config.toml
norm_eps = 1e-05
learning_rate = 0.00266
beta1 = 0.95
schedule = "wsd"
max_steps = 7786
MLP neurons of a small language model. Each row is named by its layer, matrix (gate and up: input weights; down: output weights) and neuron, and shows model dimensions 0-127. Each number is 500 + 40 x the weight over its row's rms, rounded and kept within 0 to 999. Numbers have three digits each. A neuron's up and down rows have the sign that makes its largest values positive.
After each neuron's rows, "fires on" lists the tokens most often at its 100 highest values on Wikipedia text that the model never trained on; "fires in" lists the words (lower case) most often at its 100 highest values on Wikipedia text that the model never trained on. A number after a token or word is its count.

L5.gate345:461508569465498473521488399519493515509495448564492536507377487562525522509474549481465420489478515464526509497566479514529532477494466458520526481478489463583513571475507440490519532491444465514430585480517507594485514428511500510617502475457433511470579458576510503533401501502544490431557524408568500514466565445493465510509468476455561482421478513501556524537557498556439507515474
L5.up345:509481547487510484534528470550528497448494429517527482511508460485506507531562449535497553549556541494453495497501467492578477530557486518359519404475507463543447537465487485588478542547539534511477456488450512532466563500611403531433445475462494456475557513518555479514530454464535511468508493505515525495449483550557536518502455474525518461524494475447442517448520517500467566467492
L5.down345:492554402459449508495528472455578410455594515490528409571484543462512523475488526419490533441550484496527452442460429441478459496453527511525505537459484434458499532499520522552524514523444568489521478510471473478514480559528529528461504431557494492427458439516472485510560515489489494452514512563546526457515512552523626506469515564512485485541489481459530472495492502495558490500480
fires on: " United" 29, " New" 23, "ov" 16, "ree" 8, "al" 6, "ous" 5
fires in: "united" 30, "new" 18, "local" 6, "various" 5, "free" 4

L5.gate175:576478560512429414462501485507501544501487515463504539538507474526412483525570555493536476467577495514547497523525461517577511469488505508469436494549524462441555556568490530534466494498606545517557450530453533520559463543517524552436414520521477448458534567489523514509473473477538496500484535532511438538526557530496492452490529481514469431533490458464554548462490488503522452475481
L5.up175:490609487491517500510535538494532436538501499461556542513413457442506497514504478544451538612537533491444500454459518518458525467533582400542505519564497466464576429502481476459532517516504486464428494484524521524439593567503525481522522445519500501481547478536455504475482516514531517536550511423548499559604436546525515464559504462533487565560518502490557547500488542567489541583481
L5.down175:502510449515550555557535487477438433529482535477522465441472521537495602520502539463538430447468501526517470520515456504444531528488512516494404536492496487494548522474507545504448545486602475498445588523481551508444478415564582471529379488496509486372511454551460457519471536521438483587495450544510472462450531505551538452463515546442528485539469454484428569461454537419509509465474
fires on: " on" 28, " On" 15, "ong" 14, "n" 12, "ro" 10, "os" 10
fires in: "on" 54, "along" 13, "improve" 5, "position" 5

L5.gate301:569440491537489478513510530410460501480580567433537491495491487493524471465467596454457495482499561522475564486540445498422537532557525474518491538539459486448457488540443468485523502572506493475548595492422530490505468518455488409525509487488491482499470397499499536455502473443544494583540521479443550507463521444536450551496492489524502510522519537443519552472469467469527494541591
L5.up301:547463452527479486522434476421513457480519427519468531482542547552465462478475454511487475464556477550486581416487556483539534492438515470502549470533481454521482434439494531475465454481493544493486565539483466533532494456362479481506524466438432384408514455509447466493506532523492427544500471483519522476536449443505508530522468482478451568558516495470477458465507497480468468507508
L5.down301:541482519551439510493566501456484507532465465515524525446493493483513502472476403480488494514529483457580522516537518568496524512480456535484442609524599484434524470460510481552450479478489584447508572439490476487471573504526496541460565537619504538522520556454455505511488478523480509520538531444461572510510486491467564475544482504512562517524497491485479458553523533520455581541490
fires on: "il" 29, "t" 22, "g" 11, "ated" 6, "hed" 5, "ac" 5
fires in: "until" 26, "ft" 20, "reached" 10, "defeated" 5

L3.gate119:505527461556532517494467593526471484508567543511463517466543459521474520521539516500520507452530517498462462520453469506458482484596489476483486479512553463427506520490461594534583478500486516434537497495479543545508535550472481495524498452494493411419468499543540458496479519461450473453461530533496455456443504534430519513453486451462465516495526493465468492411536393534444511439522
L3.up119:503526489473486511540523540555524453463518429461516505503573536571481503502577525485497523457555567492508434526419521511568536520497533517521495521507496533526433494486502427602527515590516411526501476448468467571511563482481510513429548551486477431507503502522453544515505480440508511495556530485425476556461531501514458496457481488481498530514576469538450501491571519492387486521490
L3.down119:492525464582477520508504512526601440478501489509519463493555472535483449482499446542495500535508537501495494514513493566490465504526540494489534455480470526467476507558520507491481525561517487522543521519465511518499458514513541493412544506456578494420501455604462544523481472456506488468551482474519433548513531471526379472601468462505465559505520498503464490470445483503551521586419
fires on: "fter" 17, "s" 16, "al" 11, "ly" 11, "uring" 10, "and" 7
fires in: "after" 17, "as" 13, "during" 10, "several" 7, "numerous" 6, "originally" 6

L3.gate17:583498496496598515523397500461495424535559505483441534481449521417493443487522580467434412412458533547519499502485405494501463502503471529481435454512518519451503422504471592444516460481554528541499495515540504500509520492547523542496494474468504409499473442523573507447408498458473601469515512517494392442500498404497491488536481490495532502448477509509491492488513435529497483514519
L3.up17:522481416569552489519479472490464468505598516568459580538574548570564499531510445546499454553487469525519503490534439560582532580491474508436470480508520473506596473517492467561536468486491440561486524513499500520512462579458543498485420556523494427489551508543419568507498521505493522491517498505475562446539505436462533509474545524438426479545501503537490460426490476473550539523454
L3.down17:428571479502490556474539558498449532535480457533516490441513575495506518535528492468509532548537574515511558504472463529572515478516469518520575472489509523504514482568479464550575482555440526495487446483499541507489528502486486478492466523449470563509467544501564520479509559446547601465513535522527487509561436428551499482501540544460486568529413537548497509528533499447468495478453
fires on: "on" 26, "o" 26, "om" 20, "ed" 8, "es" 6, "p" 4
fires in: "won" 24, "women" 18, "led" 7, "floor" 5

L7.gate213:427499435445510481619476500480496529508469478487480434506467540502579482444571471424463467485443469514479551486537492554493471410471524567484522491494495444507457505530483464546617495549423542484560472438501535502509522546573485569503448470504524475525528451519562502485528469526531540435489484607487547498448458445465525486495493459500431430464460499521551495548508520520502534462524
L7.up213:562494456496522502587513490476479512483449521508488493471473490466533485515570469550451520459496522516487459498490575595517439479452446407481499549463475469565494500516485482512572494537474475496572480510474444438534566460574486530520493466504447540557516443558540480511531472433477496509470450479522518534487474527453454519503449460495520560496491535497468571561511531579561500490458
L7.down213:538474448462451532510500444494475573502508417433524484483552457541464479488499505453539612496547468457473534470497501547473514473535512505523507556511512523533542487492458543521525491447501458473478490467486559485595569518485463473442472421523504457503544459555471533507481515597559465499505480490506503468517512516483462507504535519455429499520526537457420406440562505496540527540457
fires on: " per" 42, " of" 28, " v" 13
fires in: "of" 28, "period" 7, "performance" 6, "performing" 5, "per" 5

L7.gate153:502403523510451440506464420588516535488480496505521520578508537471485449476518502535475495523520557462525499532542558464499505469493441493524477490544436464468452484442526515519533518498496522473547497520545457434488498509568447486440511484556567393578511499529540492541457499398561469514441495453504481552493467492518469482543435492541567429458467516535484568541471535494437456498503
L7.up153:510467494494517475453622436459488500559554446485476491517488473492520471525505579540483434508492452505501507489558495542447491557462468445529555545482426539489434482484534560523481511405518462504542545518477505533480553526527496487491492380478487538539538475564493483463420485474564510521491557511426542461453539476447409538515419557465576561421500544474452495492531492506499553464521
L7.down153:448530546404499483498440470501498544520482461410475545507567444502479533559501520442513436545453504505525519460494514521569481471475497517521526477497503530508441420483471481526509477537510511447483511532571470490453525495500446465473519446456450507503442421525484525477393555486499561502563506477482443484504535456558532530555510523472488442433496497442447480502461520510503460461443
fires on: " not" 59, "it" 8, "is" 6, "os" 4
fires in: "not" 47, "notes" 5

L3.gate68:471486524556506508546521480541477468548530509603444473541458455457555546482490478535518529467544570540546469493509480511514585430500543506576506523457481469532482457495441532473508481516439558447540548504463494598508447459525518516494474466494494515453408519558472525516558547447418480488544544481451434509432447487560440423493498499460520486498472474464525557410433526488493514493575
L3.up68:530553575513519459489554515549521548559429517467448452467579508547491484509540512515502495483549480563556490424495502546464526497469483458489440504480513405493460568545497505480435409470506411509505502562484395513456495526492484542435505496536501418512523486445500488530514525570518443473483557502448505584501523541544484439503489476463506576475517502565452563515457492581509494505500
L3.down68:532514559459520433507578454498476514525532527505506498487465486513429433437466528470474451516556581497478457552464531503560515488472436473479538434515488517510505482484567445545509420502562518480415510521467504465516501545437468519532542443529534489537548418487410453530469460495514463501493532514528460474480518494515435566441499501526455507550532467489521449542429500546494448498508
fires on: "all" 19, "ong" 15, "art" 14, "ach" 14, "ess" 8, "ra" 8
fires in: "small" 15, "each" 14, "long" 9, "start" 6, "started" 6

L3.gate138:523434485522450515490520477503478508489537507524466562529515494494503452478499488496461513502494544535481418534488518541436495545503445411499522459429410548510396470543459528368459544510501537488521456435450509505476456487514527480552543493486545503508508484487455529518428485484498563525543527485496517457494511572570468549518533487496454557419545503527398496479542455552529501454545
L3.up138:438467478512531502465526509565533476432514495461476588458447481493524543521515509499517452470493553453459488479535394571537555533553514541445372426555462454457535536537486529527502529536474566533443513528443535566529495548493548490441521574474477511537522575468492447469416459469538524536516473540477544497464539530483497502475464509515501492622544548389483500539510484450412487499515
L3.down138:418516529524477473498487562459516484550508534543530583493539562485546571416468546531499477482549621485502457561442473517544418511532482513512480493494532450494504518492528540412449490506518528531545449562461438524466577515473423484494550530502531545552482460443493504497510457485493506506514473473634468503529446514564507425497528490505500536461494518449511425537476503496471491489526
fires on: "ame" 33, "or" 18, "ted" 11, "a" 9, "mer" 8, "ome" 7
fires in: "became" 33, "appointed" 11, "because" 8, "former" 7, "become" 7, "royal" 6

L3.gate373:542480517491580476500441534483515521530529559528417499544522482484454527499521561492439454444493440434462466449476472501514529435513558574488523401503449467549466432514527498490526450565525453456548509515489527517486493582534512539465540513472510514425507499413512450521390423478494527571546553528544477513501477488486504493509514538523487443488502483500427439519468524552504454472529
L3.up373:401505507460588537424499521490497536487534429524398500471580448530472500471444551514470505460539483511469431558467478522513476562493542580469466512529512523480531447451473529569422540467505516494459575466481549520459506601462466492475481540472453476496547520432462529491496531479507475471495562451493577569519470458486490524454456496485489525503509550479503453499489536524487436494552
L3.down373:434498462448531421471498544558514477495470506513509435503596509477442462507472507507533446547502529501494469521508466458575538520498438537529445527603531585457475501461576496538469484513477512465540575511468503471581511496445498582473550522559514553482525539532447449533547474532539436503556491446579487517528408543483528551541504516423546516466479480450548435544517541452494454514524
fires on: "vent" 24, "ent" 16, "ear" 13, "ied" 12, "ed" 12
fires in: "died" 12, "event" 12, "year" 10, "went" 8, "events" 7, "eventually" 5

L5.gate311:536407449505446532491480507396450507461545532526513558477491526483542455473564525464441474482568510448489545483483516517549570518489615554513542420481475517513532482583525464523498517463500502470455575501487527432507442518515511514459501449431437472489459435481459525565488496475483536537477499483525446491491430476428540499515547514492447451481479520484542533541452439470549505499524
L5.up311:564469476512475455490546498443527511459447510506493498491464479577473558529551495473463434501543450516529535526496444590449527519474474548512520503499464530548530489528503453566492432485514503527437457543489550527516441547435541508454434444583511506438578495586496543542428523508488489534478455455416475597387495506542471504518512543470557502510507511483496520501493541493467503523537
L5.down311:446443438487470449488513446491462469474417516448505515483459472478495481517484478512498499459500492525557574443572444648512533516482553572485497521577505547474444506555529516555464499389555518539497565526473535477496470568482498481399475530491487510462489525451465538500467537538491512509473490454542454555431470512504509529506508484472579476556464568464470491448440506491506450543456
fires on: "an" 42, "ould" 26, "ay" 9, " would" 7, "ust" 6
fires in: "can" 24, "could" 17, "canada" 9, "should" 7, "would" 7, "may" 6

L5.gate309:445479529509545486473600440498494517515510480498454535448484492431493486498485519476588454494484522441505502525488531479475501468504492517511483501514538452542493429439401461567478515508546544480484498500527483560482523527558434500592493468411464479488490412544469569561351521477479459464484443498521493438523501493443502479507381477459548432507430528458529472489515540489499493519580
L5.up309:444471394499422464504545437488475489494518554490463498490511523513453548500580456516488536532483591457470512586532520463482501534549455420513478481478477393479513509522484450505548546526516525512511527441460530580474481550537540581500433520530497551590520544488573484454519510459540440552494489470484527532507482527507494504449484565475523499463547539509500490512509488487426465437422
L5.down309:530481556518549439443526482535473533565459462512490526480490517518454469481533418477502498489536527516451497536505457479525504533508498508579471525496546506521504542450428563484497489414535501509489502507525497535520539463446448502564491510474478548434562504576474412522463482431440463546526553433516525457476510463501525493456511501495479506444571539413436440499452441426492565497591
fires on: " of" 24, "ed" 12, "en" 12, "orn" 9, "ing" 8, "ased" 7
fires in: "of" 24, "taken" 9, "california" 9, "scored" 7, "votes" 6, "released" 6

L7.gate236:561511451487461489519539417491487507518516513514498495506471427522516522400543440473509471390508475554489465536486457531500491478547602546517472495543418503486494494500451531476501464498509532566499537367420487474497502457524452533505528480451472499503492501524509513542469548498463532474522585442513529525477455525471455508440420507491486480460440635513500542427537442514509515522552
L7.up236:519462478512417533511509486537460479466560568526511520497511499438521508511520468527504501476463482489551533588497454525425541552493449481482510510510495515458508521511482467525508486418545514459492532516457467526485587513478515529525497503586440480462586490484556392498488541493537550546459473459544534473425521606457528526514475539470492461473511528526477469475564457513518509517483
L7.down236:528486461469549476502441507507637523478439486496500453480465439450471527494525549468550473526438496496463553452458518527559491506499471551480498463446518498462459518549471384469453463460503527530473507524478408446538519551442540486531479524556564486559494547492497497504578477517436489489463467580489528526429487519546458484558568470499427563497510532432503516480500467524472422539471
fires on: " would" 17, "ould" 17, "an" 12, " of" 9, "it" 9, "ay" 8
fires in: "would" 17, "could" 16, "can" 12, "of" 9, "may" 6, "cross" 5

L3.gate255:480469463559509454483520535557490436510568531500509445489472439502519440503600462539521510488493447523515461581506395545479517503508556439491561525487580506526436557455477513567574532547449418581501468487455476541467503492574485474464502556467502479547502539453478518518553529420546462539491517488496534510515569504499523499562494554506537593472480473537464554568514484464554559472573
L3.up255:476530446530522480504492554490489484485603514527488545433564436544552520486478545532484496477481503378472481566507551506449498491480423500553566512461549577486531586468519480556436501441526486523518504425429457582511549496505466567520511508468473423514544495464437515497468547473538426534542449547431458513515483484483529493595496546515467507439469452513466490465525496494518502525512
L3.down255:488455480502485445462474509476595483514419515476497474493524526492534527465526514442520476620430467530538491504486421504454540526461506537465593505527491480511499461588455503520498544497512492545507506502500475517481523482500470434484440454529472434503523555450493576505428514478484547523568389508524532494567477495534425518487509507488480470457497507492474506487497440555539501435534
fires on: " at" 48, " At" 21, "s" 8, "ch" 8, "ar" 7
fires in: "at" 69, "events" 5, "headquarters" 4